MLP neurons of a small language model. Each row is named by its layer, matrix (gate and up: input weights) and neuron, and shows model dimensions 16-111. Each number is 200 + 20 x the weight over its row's rms, rounded and kept within 0 to 999. A neuron's up and down rows have the sign that makes its largest values positive.
A block is one neuron, or neurons of one layer that tend to fire together. After each block is what it responds to, as a language model described it from the Wikipedia text at the highest values.

L11.gate43,196,180,201,214,195,212,167,210,193,242,223,175,259,231,197,211,213,161,190,199,206,190,174,203,186,200,196,220,211,169,211,211,192,208,215,172,179,180,205,199,193,199,166,237,181,174,146,186,187,173,252,159,202,211,217,186,214,207,230,209,239,209,187,189,203,191,191,231,215,196,203,212,166,193,194,205,258,239,161,198,231,199,180,213,212,190,202,212,185,195,208,253,207,221,170,208
L11.up43,208,179,168,180,216,206,170,215,180,224,201,181,235,220,199,203,201,221,201,167,217,194,221,195,170,164,171,213,214,186,214,211,208,242,236,209,192,163,170,233,206,240,185,203,174,168,175,183,175,194,215,195,189,183,233,182,223,203,218,212,208,221,202,221,172,204,217,205,212,214,234,222,184,208,201,206,206,224,172,227,235,197,194,182,228,174,185,176,205,190,217,220,220,246,193,218
L11.gate257,196,224,231,194,227,173,193,180,202,215,232,201,200,248,159,197,172,193,186,215,209,179,175,160,189,193,181,195,191,196,185,219,204,170,215,178,221,161,175,245,213,171,222,210,205,206,207,193,190,183,224,190,184,183,207,173,172,203,215,180,189,196,207,179,226,198,182,187,161,209,208,192,235,175,213,164,217,196,182,223,178,228,172,231,232,185,186,181,200,200,164,199,202,186,217,182
L11.up257,171,197,200,212,188,166,216,210,207,208,240,240,195,233,196,215,223,198,182,236,176,176,230,189,205,187,215,219,187,236,183,199,177,241,191,228,211,200,202,200,195,208,189,198,167,196,223,217,158,210,216,224,186,166,196,198,185,174,218,210,190,202,186,203,177,200,204,197,201,208,180,226,194,163,212,176,199,200,199,206,214,239,244,212,209,230,156,195,196,195,230,199,200,183,209,193
L11.gate260,140,200,170,223,203,207,186,238,190,204,219,202,199,185,213,225,205,158,198,208,236,186,200,196,193,182,195,185,195,217,191,205,174,189,226,180,174,201,151,223,194,197,188,186,170,192,188,197,209,213,212,203,189,222,195,214,212,223,192,189,202,199,218,214,215,225,207,203,202,189,198,194,237,232,204,196,213,202,185,198,232,228,207,195,189,185,227,206,196,180,187,210,185,187,232,174
L11.up260,205,196,215,214,207,169,185,228,193,178,186,206,196,230,220,192,210,200,204,159,173,194,197,223,173,173,210,176,209,201,243,211,193,189,209,189,191,221,221,212,219,204,205,160,209,187,212,199,176,225,210,181,205,206,189,188,228,205,208,193,207,220,238,220,171,214,199,207,223,186,224,190,231,179,180,209,211,220,179,261,225,189,198,226,215,203,210,216,244,199,180,216,203,181,169,176
L11.gate370,191,205,151,192,173,201,201,204,210,196,207,169,235,208,212,184,237,196,206,204,142,248,189,213,197,207,218,219,199,198,200,202,221,156,211,210,202,220,207,222,229,187,185,178,165,196,171,182,211,191,208,187,237,189,192,185,195,191,237,183,191,221,202,184,214,235,198,214,216,221,223,198,197,208,217,207,218,211,209,227,209,183,201,238,171,184,200,230,166,201,177,233,175,195,180,229
L11.up370,188,229,187,187,202,162,167,229,228,205,218,222,207,182,213,240,214,138,179,202,204,244,191,170,200,211,224,219,187,213,188,192,192,208,210,185,214,164,178,237,205,181,164,187,219,231,199,197,215,213,172,178,216,179,204,206,191,212,246,212,185,169,250,223,205,219,208,172,212,211,215,194,198,208,194,203,189,191,175,169,228,219,172,219,227,230,219,226,202,211,221,177,171,196,236,177
Mid-word fragments. Short middle pieces inside words split into several tokens, mostly uncommon or technical words, e.g. int-est-ines, equ-ip-ment, sax-oph-ones.

L11.gate403,204,203,214,182,235,248,189,230,172,223,191,186,176,192,193,175,172,173,208,210,182,235,192,176,163,195,246,199,192,236,182,223,213,195,194,199,212,226,261,204,215,190,177,223,195,206,217,196,181,228,202,177,218,196,191,177,199,178,214,203,206,210,201,162,190,226,197,206,223,194,189,185,212,167,196,187,199,254,200,190,219,198,223,229,229,203,228,245,211,228,209,184,200,162,166,195
L11.up403,176,177,184,200,207,227,201,179,176,202,205,209,201,200,180,205,169,218,237,197,221,251,203,214,205,213,192,177,167,200,162,220,218,196,164,224,164,176,238,217,203,172,179,210,203,205,218,235,188,199,206,175,194,209,218,191,149,182,204,177,213,199,195,189,190,204,225,201,205,226,183,226,189,210,207,172,202,200,217,198,207,210,178,170,214,221,198,154,202,224,217,236,145,178,204,202
L11.gate506,191,234,223,190,247,177,196,200,218,187,202,207,229,188,192,185,163,212,220,200,211,187,171,150,209,222,204,179,217,207,176,205,214,162,201,200,190,218,199,200,201,186,189,213,193,182,219,172,206,181,223,215,184,200,219,180,159,174,212,238,180,230,183,170,171,193,204,215,189,222,204,207,232,215,198,199,221,197,206,198,214,178,204,215,212,232,184,227,234,212,215,217,200,193,192,193
L11.up506,231,187,218,203,238,216,184,188,205,183,195,174,155,193,183,204,162,187,229,198,211,204,193,202,183,174,200,171,184,186,187,219,223,167,213,232,233,237,227,215,196,193,186,241,172,205,211,200,200,207,190,183,218,193,199,183,195,176,211,189,218,219,189,205,202,173,192,201,186,210,178,204,179,193,212,215,191,169,202,177,202,214,222,204,187,220,208,223,233,195,215,190,203,227,194,227
L11.gate517,234,195,167,175,231,233,216,221,202,173,164,235,191,161,176,179,198,200,208,213,177,185,213,169,194,165,230,182,197,212,182,239,226,211,196,234,211,210,197,189,201,217,202,223,171,206,220,199,186,209,213,169,208,215,196,191,192,176,212,187,243,233,192,225,179,216,194,200,188,174,176,203,202,191,214,219,168,210,228,189,198,205,200,210,193,219,212,179,240,206,182,160,188,182,175,196
L11.up517,206,189,218,193,225,203,220,193,163,208,185,207,206,221,179,175,200,191,242,224,225,216,200,153,202,193,185,171,203,180,214,215,187,186,182,219,189,195,225,203,243,195,180,213,174,184,206,195,201,241,170,178,182,237,159,232,195,202,219,180,204,187,141,191,180,201,228,179,236,219,173,191,182,217,208,193,161,212,184,226,178,177,193,180,190,204,192,222,226,200,193,196,202,205,220,217
L11.gate651,191,200,217,181,222,195,200,191,176,170,233,188,220,205,177,226,203,199,224,209,216,177,183,206,192,189,226,168,155,202,220,218,206,180,205,180,226,199,253,215,167,203,196,225,226,204,218,154,201,152,196,172,205,245,169,187,206,196,213,224,196,205,212,214,215,187,143,224,153,179,209,166,163,175,189,189,195,173,220,152,211,225,179,180,216,210,233,215,190,194,194,212,183,196,205,196
L11.up651,183,182,189,212,195,198,215,216,180,218,196,183,177,226,191,185,181,181,225,168,230,188,209,212,206,213,210,194,194,181,187,236,192,201,173,174,195,181,187,199,217,176,218,203,191,192,192,179,227,181,199,217,214,219,199,218,211,202,204,193,163,215,234,208,190,204,224,182,200,221,204,197,216,214,239,176,206,178,235,183,165,202,191,194,206,190,213,183,194,194,202,237,207,189,178,214
Copular/predicate linking verbs. Linking verbs and phrases right after a subject that begin a predicate describing it, e.g. was, has been, became, is considered, served as, and "=" after a heading name.

L8.gate91,212,195,175,223,202,190,191,172,202,189,178,203,187,200,206,184,197,213,184,175,195,224,203,233,238,186,176,194,228,217,249,221,205,188,213,211,212,170,208,221,197,204,197,246,202,231,176,174,203,196,207,211,215,166,191,183,212,223,237,198,192,221,190,219,215,223,178,215,211,156,210,180,211,205,198,193,188,189,212,200,182,165,180,172,212,203,215,162,227,185,152,225,188,212,237,190
L8.up91,198,235,206,160,193,223,210,161,221,164,202,209,187,222,188,199,171,202,237,190,203,188,164,156,182,202,167,210,211,212,204,173,180,205,204,221,213,193,199,174,200,194,201,203,227,202,205,187,191,192,190,161,190,205,201,184,207,183,235,205,198,218,186,198,183,206,168,209,191,205,175,205,227,197,218,199,204,215,186,204,218,164,212,166,182,215,189,204,218,191,210,201,167,205,205,193
L8.gate97,174,213,223,218,184,214,206,206,203,210,224,217,185,210,188,164,158,185,207,199,197,219,167,212,180,199,182,213,188,216,211,160,198,216,205,222,188,203,194,224,234,197,201,209,181,201,202,170,180,201,216,169,223,166,200,197,164,234,221,198,224,216,185,198,232,246,201,190,202,198,163,155,179,190,197,137,210,222,215,229,208,177,182,186,216,196,207,211,181,204,173,196,202,190,258,169
L8.up97,198,207,226,202,204,180,227,208,229,214,206,216,222,159,183,194,196,209,225,184,213,205,206,217,203,165,219,207,179,239,223,187,209,229,211,208,194,229,208,192,217,200,182,218,174,200,175,225,209,201,199,201,209,205,227,192,175,187,221,206,211,202,194,227,224,203,212,206,189,204,200,181,220,218,176,188,165,206,155,228,189,174,168,193,218,200,220,182,175,180,228,172,193,190,202,168
Predicate after copula. Evaluative or ranking words that start a predicate right after is, was or it is, such as difficult, possible, not, good, second-youngest, the last.

L12.gate15,187,182,206,177,207,207,206,216,195,214,175,178,154,195,243,168,203,184,205,190,245,138,207,208,187,212,199,190,209,200,165,195,183,183,214,206,200,193,196,215,189,187,194,169,185,200,207,218,218,167,217,235,230,197,182,178,203,209,219,227,220,198,238,210,185,175,237,233,178,193,221,222,183,172,169,187,180,204,192,238,194,208,207,207,221,171,173,204,217,185,194,204,209,232,182,179
L12.up15,210,198,178,155,188,182,187,190,201,187,225,190,188,163,181,241,183,217,208,179,209,203,211,199,181,212,193,171,181,203,182,210,187,228,236,210,175,210,213,200,194,210,167,198,198,198,231,188,174,221,245,166,234,210,201,182,200,204,176,186,190,185,212,194,226,170,198,241,224,209,178,233,215,240,227,206,187,220,165,174,215,203,237,212,182,223,224,186,205,213,221,186,245,202,173,190
L12.gate43,185,187,172,236,226,228,188,215,230,213,186,189,147,176,209,182,175,217,195,193,211,169,195,187,210,194,183,197,172,198,171,209,181,210,213,194,216,200,183,177,194,212,197,239,184,242,198,191,216,203,171,207,191,215,216,202,182,215,199,185,215,209,197,165,169,202,231,161,213,196,214,187,176,167,193,190,209,222,180,175,177,210,222,176,204,183,218,216,240,228,209,217,239,196,191,222
L12.up43,185,216,200,170,229,200,252,222,204,224,224,215,222,209,200,223,208,175,204,175,183,182,193,219,202,173,213,207,219,188,179,232,198,174,185,189,183,216,217,209,251,216,183,208,219,223,174,222,222,159,202,229,192,228,170,207,253,230,196,224,201,190,201,191,211,186,203,213,179,184,185,168,216,203,180,234,226,210,218,191,199,189,219,189,223,170,185,196,225,184,195,217,202,233,199,245
L12.gate77,188,199,253,194,204,200,193,224,202,214,209,200,183,240,231,204,193,186,223,171,209,213,192,186,180,197,211,212,175,194,171,185,168,172,205,198,202,167,212,192,218,203,220,228,164,237,189,220,220,213,197,182,203,211,175,208,176,235,203,212,227,215,235,215,208,222,202,207,147,201,183,195,201,151,180,204,205,193,184,191,212,218,177,205,178,155,212,186,207,222,190,211,190,180,192,194
L12.up77,161,212,191,208,220,183,184,235,164,204,180,160,182,189,218,163,172,200,187,206,166,195,204,213,193,185,210,193,189,248,179,177,213,208,188,170,245,192,152,211,221,229,230,232,161,209,180,191,202,207,201,229,172,240,179,218,198,208,172,214,175,194,198,218,225,218,197,183,187,212,194,216,200,185,214,186,193,226,186,209,201,212,178,217,209,243,189,203,173,204,228,191,217,204,210,201
L12.gate197,209,201,214,195,157,150,167,205,196,195,208,168,211,228,212,210,210,166,227,223,188,184,181,177,240,237,178,187,189,192,231,194,208,193,182,177,217,234,184,204,202,196,203,197,166,240,211,225,203,204,187,192,154,186,212,193,202,190,212,202,220,187,201,204,225,188,207,210,201,203,219,187,186,182,211,197,200,220,150,206,223,167,185,201,175,194,180,204,173,176,207,239,213,213,185,216
L12.up197,194,174,194,160,207,226,215,224,222,201,177,166,213,236,193,211,172,200,202,192,208,177,192,217,187,210,177,221,164,192,216,192,189,163,219,182,231,213,202,210,221,208,197,178,182,199,170,221,214,182,232,204,152,222,197,181,206,219,195,203,214,230,219,202,193,176,209,209,226,200,176,222,220,207,199,187,206,162,181,232,200,225,212,168,162,212,201,179,189,190,239,225,230,189,214,183
L12.gate388,215,238,190,187,177,185,177,180,204,223,187,168,194,179,217,172,169,217,191,235,184,169,143,192,191,230,188,193,212,179,181,187,175,178,184,196,217,201,163,196,203,176,216,215,191,180,164,203,183,245,262,196,191,174,183,198,209,187,147,202,189,207,156,190,213,216,183,226,194,159,207,217,201,193,197,171,186,204,184,181,172,190,165,202,180,213,178,190,217,207,211,203,213,213,168,193
L12.up388,232,206,182,214,175,179,223,212,234,186,185,217,204,177,186,194,187,246,209,200,226,207,189,206,219,200,208,206,196,194,236,201,206,171,192,210,209,182,197,244,212,203,174,226,166,211,203,198,172,183,237,219,218,171,204,244,186,192,202,208,206,213,217,216,198,185,189,187,219,206,164,195,195,160,207,227,212,252,194,220,250,205,154,215,191,178,190,207,221,240,223,172,217,204,188,164
L12.gate577,215,178,216,228,175,202,181,196,179,213,204,202,184,192,202,163,177,194,194,211,203,172,184,197,170,232,200,191,203,217,227,180,185,188,214,232,171,173,172,174,201,167,181,231,160,187,175,192,197,192,159,194,232,203,202,192,183,200,218,186,201,201,211,202,265,195,219,202,162,243,190,189,219,210,207,223,197,210,197,234,191,173,199,232,211,179,184,228,153,185,165,212,180,208,197,179
L12.up577,219,176,191,195,218,186,184,195,197,200,203,217,222,207,200,218,192,211,205,207,186,196,204,183,199,193,205,172,180,202,224,192,210,204,182,192,203,199,188,170,194,209,180,188,220,200,206,208,197,238,203,175,202,213,164,185,199,159,209,236,228,212,211,186,213,213,193,194,204,200,183,195,195,194,196,204,217,212,208,192,170,196,151,190,164,198,204,190,197,203,223,202,222,189,168,152
L12.gate628,193,209,206,208,239,197,203,227,198,200,198,217,212,197,226,190,196,204,215,156,229,174,196,182,183,204,196,199,180,224,217,219,236,171,176,196,185,234,156,180,219,201,176,233,186,244,196,159,184,202,234,187,195,178,174,215,171,210,215,164,203,202,185,220,190,214,218,199,195,179,212,186,181,205,178,206,213,194,188,199,249,188,220,225,192,201,202,203,202,234,197,203,196,177,199,198
L12.up628,177,209,218,215,172,187,174,234,207,180,213,195,170,174,207,186,246,179,222,178,239,187,197,230,229,196,213,221,209,186,206,194,172,193,183,215,204,195,196,184,189,190,201,206,169,199,187,197,189,168,186,210,181,192,235,153,173,220,206,198,186,195,160,199,174,199,179,177,166,172,177,162,180,213,226,238,234,184,212,167,267,238,206,191,189,205,197,199,198,211,224,227,217,235,203,209
L12.gate799,208,186,221,196,188,209,192,187,202,216,211,166,214,208,211,192,195,183,190,197,228,197,185,212,172,173,214,232,197,180,232,186,211,231,193,210,209,231,190,176,182,221,192,186,190,178,237,141,158,185,200,227,167,204,205,180,214,203,173,229,178,211,188,176,197,199,204,178,203,212,185,173,204,219,199,200,190,223,210,229,196,175,243,217,204,205,220,206,226,215,172,208,229,198,186,188
L12.up799,208,190,215,208,193,190,221,224,149,212,227,204,200,225,216,185,201,212,217,199,222,187,176,237,176,203,166,205,199,192,198,212,225,234,213,204,219,202,219,205,209,191,152,178,163,192,208,175,195,191,207,184,185,165,201,215,230,221,187,213,193,184,179,202,186,197,188,212,205,178,187,183,197,166,188,199,212,189,169,211,207,218,214,208,188,187,222,207,192,197,190,233,247,173,207,187
Mid-word subword fragments. Short mid-word fragments inside long or unfamiliar words, often Greek/Latin scientific terms or foreign names, e.g. Vide-oph-ones, br-ach-ial, Met-all-icity.

L8.gate287,208,182,221,181,192,193,199,221,217,190,180,223,216,180,211,186,237,177,201,206,230,172,210,194,198,223,207,225,209,184,184,191,215,213,203,232,198,238,168,232,199,194,182,190,230,207,195,188,173,188,213,201,192,164,196,170,215,203,215,230,227,192,251,173,201,202,196,226,186,190,162,232,200,190,246,214,203,197,193,212,195,219,208,211,207,206,218,199,235,230,183,185,212,178,172,166
L8.up287,192,215,239,155,171,209,211,202,188,216,193,208,196,206,182,181,181,213,199,159,235,198,217,172,179,204,202,222,210,211,216,206,160,217,202,188,196,178,186,199,183,179,207,186,211,228,195,204,192,184,202,233,217,181,168,186,237,236,200,249,203,197,206,196,191,171,160,238,199,167,175,210,171,250,200,222,204,205,197,206,201,238,193,251,227,216,193,222,213,208,199,228,200,191,208,218
L8.gate807,213,217,216,199,212,165,138,206,203,240,194,204,241,190,196,232,221,217,203,203,199,212,182,196,220,189,231,201,216,201,179,179,219,201,172,170,197,225,228,241,210,231,155,170,196,195,227,160,208,205,218,188,209,195,245,177,201,222,229,208,163,216,201,212,218,235,213,193,185,176,239,198,195,200,220,172,187,221,183,189,239,224,173,206,181,146,216,192,168,188,181,197,197,217,192,202
L8.up807,213,214,197,210,176,193,223,223,193,208,208,199,233,190,177,192,210,186,226,227,218,188,222,185,219,238,221,241,210,175,221,119,210,160,181,229,166,210,209,248,225,162,183,199,179,215,194,209,201,192,223,204,218,153,235,216,209,197,174,213,195,173,176,196,179,217,174,238,209,196,235,189,152,177,231,204,218,203,172,208,210,173,172,158,186,207,192,213,223,212,203,183,204,191,178,187
Mid-word fragments. Short word-piece fragments inside split, often rare or foreign words, especially the vowel o, as in al-o-of, am-o-ebas, m-os-que.

L12.gate113,173,221,204,214,205,166,210,210,190,236,203,214,200,175,193,181,216,193,229,215,234,208,209,221,188,232,184,207,153,198,176,177,213,216,183,205,228,198,226,198,154,210,201,201,182,201,202,198,215,223,197,187,202,185,210,230,212,192,183,223,184,205,159,195,234,188,168,186,224,207,192,184,178,220,217,174,179,171,228,231,200,238,215,212,182,206,215,203,200,216,200,225,210,194,212,173
L12.up113,209,167,211,232,211,161,210,203,232,181,197,247,176,173,225,192,231,196,213,222,251,156,183,217,179,228,193,190,206,233,200,211,179,172,195,190,206,235,203,189,194,221,202,192,177,229,187,198,203,196,190,207,174,199,190,175,189,185,215,180,198,175,234,178,214,214,202,194,172,185,212,200,201,225,189,203,170,216,204,185,184,187,219,197,190,210,185,196,187,187,239,174,198,177,178,212
L12.gate231,164,219,221,171,243,186,226,195,202,210,193,195,200,161,189,230,188,213,244,200,188,218,186,181,216,189,216,177,160,210,202,208,196,223,226,187,216,188,190,216,187,214,200,191,169,200,177,156,206,203,162,209,168,203,175,206,189,206,196,214,218,205,184,202,181,193,194,200,196,177,195,201,202,202,170,198,174,197,208,181,184,188,216,129,185,201,201,208,222,233,171,227,226,185,186,181
L12.up231,177,215,206,194,223,197,188,199,196,192,227,154,204,200,167,186,178,175,240,218,180,190,168,182,186,226,233,189,226,195,222,203,178,160,204,206,211,204,205,197,154,183,210,218,218,174,187,168,226,210,232,184,196,163,213,194,213,193,190,180,231,186,215,203,191,191,182,169,210,181,193,237,199,174,185,189,199,195,187,171,213,182,229,155,198,199,209,222,166,230,220,184,175,203,211,194
L12.gate232,216,178,192,202,205,201,220,199,161,188,206,218,203,161,175,175,166,188,239,196,214,171,171,174,177,174,205,190,194,193,202,199,192,204,166,196,203,209,252,222,206,204,171,202,179,159,188,209,226,218,206,195,180,202,192,171,185,183,187,213,183,230,192,181,204,224,195,179,199,170,184,206,153,202,176,162,150,190,214,215,200,180,215,169,214,220,201,188,198,183,198,185,148,195,216,191
L12.up232,181,225,212,187,185,197,187,204,177,207,200,182,179,221,190,192,207,213,191,185,178,231,217,211,208,222,189,205,192,194,192,201,231,198,188,201,168,173,232,197,214,227,200,212,215,226,236,178,171,221,201,199,202,184,179,208,160,206,187,177,195,213,213,217,235,227,221,212,228,240,207,191,216,195,219,180,202,210,220,171,204,171,205,193,218,215,190,180,258,189,213,213,207,173,161,214
L12.gate372,206,176,229,216,196,205,215,210,174,201,236,195,186,198,209,190,210,210,170,215,204,216,183,188,224,202,220,203,188,132,180,200,230,185,197,195,171,186,202,190,190,232,204,239,183,198,188,213,195,207,243,188,225,195,230,178,211,214,199,162,213,212,205,199,176,182,237,167,216,231,213,209,182,219,207,207,188,225,219,169,246,172,234,211,175,199,213,190,182,177,221,165,205,168,183,202
L12.up372,219,163,209,209,191,229,200,212,205,197,191,190,203,226,185,162,227,213,198,165,241,210,194,197,205,208,224,181,176,213,181,215,186,191,190,158,202,195,198,201,154,207,203,208,200,211,201,206,196,192,228,188,189,217,201,212,212,215,197,160,214,204,186,172,177,220,203,164,179,201,172,207,201,216,186,176,168,214,200,197,217,245,192,208,161,157,217,184,161,197,199,158,200,199,227,192
L12.gate376,213,199,234,187,154,188,233,183,188,204,200,205,177,209,216,205,156,196,234,190,180,224,206,193,225,239,214,182,197,219,207,198,203,228,177,191,234,193,228,207,164,208,202,206,200,178,163,196,180,207,219,156,184,170,200,161,217,192,235,213,216,226,188,198,210,209,190,230,202,181,197,188,211,187,194,176,197,229,184,197,180,188,192,210,214,210,185,195,186,229,202,220,207,199,193,169
L12.up376,214,216,187,183,181,239,207,169,190,192,198,213,205,203,195,220,169,179,235,195,210,239,142,223,206,199,243,197,178,199,210,235,205,205,199,200,207,211,195,182,178,198,239,164,204,231,202,230,229,209,190,195,205,238,206,211,175,218,195,201,192,219,186,172,210,183,215,213,195,190,231,201,174,198,224,207,191,198,191,201,200,218,219,180,191,218,176,232,197,217,200,216,243,215,239,190
L12.gate599,225,170,195,185,199,193,211,177,203,179,209,216,187,169,185,200,195,163,240,192,210,171,185,169,197,215,177,211,163,236,233,219,223,186,159,223,167,217,245,232,211,217,222,230,176,225,203,181,200,203,209,214,237,214,176,179,228,187,206,181,220,186,207,199,163,190,209,208,202,216,207,205,227,189,205,191,201,181,195,198,224,182,215,212,216,201,179,200,191,215,187,188,179,197,219,219
L12.up599,175,196,162,208,172,236,209,165,193,207,171,219,206,178,180,199,201,219,251,160,191,212,166,186,168,165,176,235,178,182,194,221,201,205,163,187,199,218,180,192,214,186,227,224,209,162,189,213,220,210,199,194,198,210,179,187,210,146,220,195,204,206,191,211,204,235,199,196,192,210,197,235,181,219,199,191,162,213,180,209,232,203,205,189,190,186,197,236,209,200,189,199,202,213,206,209
L12.gate636,197,190,233,207,189,202,214,166,177,182,223,204,212,201,176,202,172,209,235,234,173,216,171,209,206,194,230,215,230,222,172,181,198,231,202,234,218,194,161,184,208,174,181,214,210,197,210,204,206,209,183,204,208,195,205,215,212,197,185,190,188,184,178,181,157,198,213,226,205,181,200,205,223,231,170,207,219,236,164,187,218,177,211,215,231,212,186,187,207,208,191,209,204,198,206,179
L12.up636,221,206,193,172,195,202,203,214,185,170,254,194,168,177,192,179,218,228,208,198,175,212,159,190,189,168,200,196,187,204,199,201,208,192,157,208,207,217,175,163,203,219,185,188,186,165,183,218,219,226,226,200,192,187,192,208,184,197,210,215,192,177,175,201,235,187,217,185,189,183,205,186,212,177,189,236,208,165,179,175,170,171,173,207,210,225,176,202,189,178,198,223,189,192,192,206
L12.gate772,198,197,199,226,221,190,233,179,207,197,202,211,184,187,198,190,214,215,233,211,212,202,204,225,214,206,218,197,187,157,159,201,184,191,164,161,194,192,195,188,197,205,178,156,224,194,231,227,208,204,216,210,181,211,188,204,202,205,210,168,176,236,188,184,214,191,202,205,175,198,188,206,248,192,178,175,185,203,223,223,207,165,188,172,199,183,208,211,209,181,193,190,227,196,181,225
L12.up772,224,198,188,206,211,219,214,197,220,200,178,209,189,220,187,179,221,246,236,214,196,229,171,200,194,179,213,171,205,197,205,210,193,234,181,212,225,217,221,212,183,186,213,196,180,193,183,216,218,247,213,236,189,172,203,188,180,193,191,195,198,213,188,190,191,212,162,197,170,191,186,187,170,215,202,190,186,192,188,222,193,204,241,187,214,218,215,162,203,208,181,217,193,212,178,179
Copula before predicate. Forms of be (was, is, are, has been), often with the subject or a relative, as in "where he was awarded", "who is credited"; also heading-closing = marks.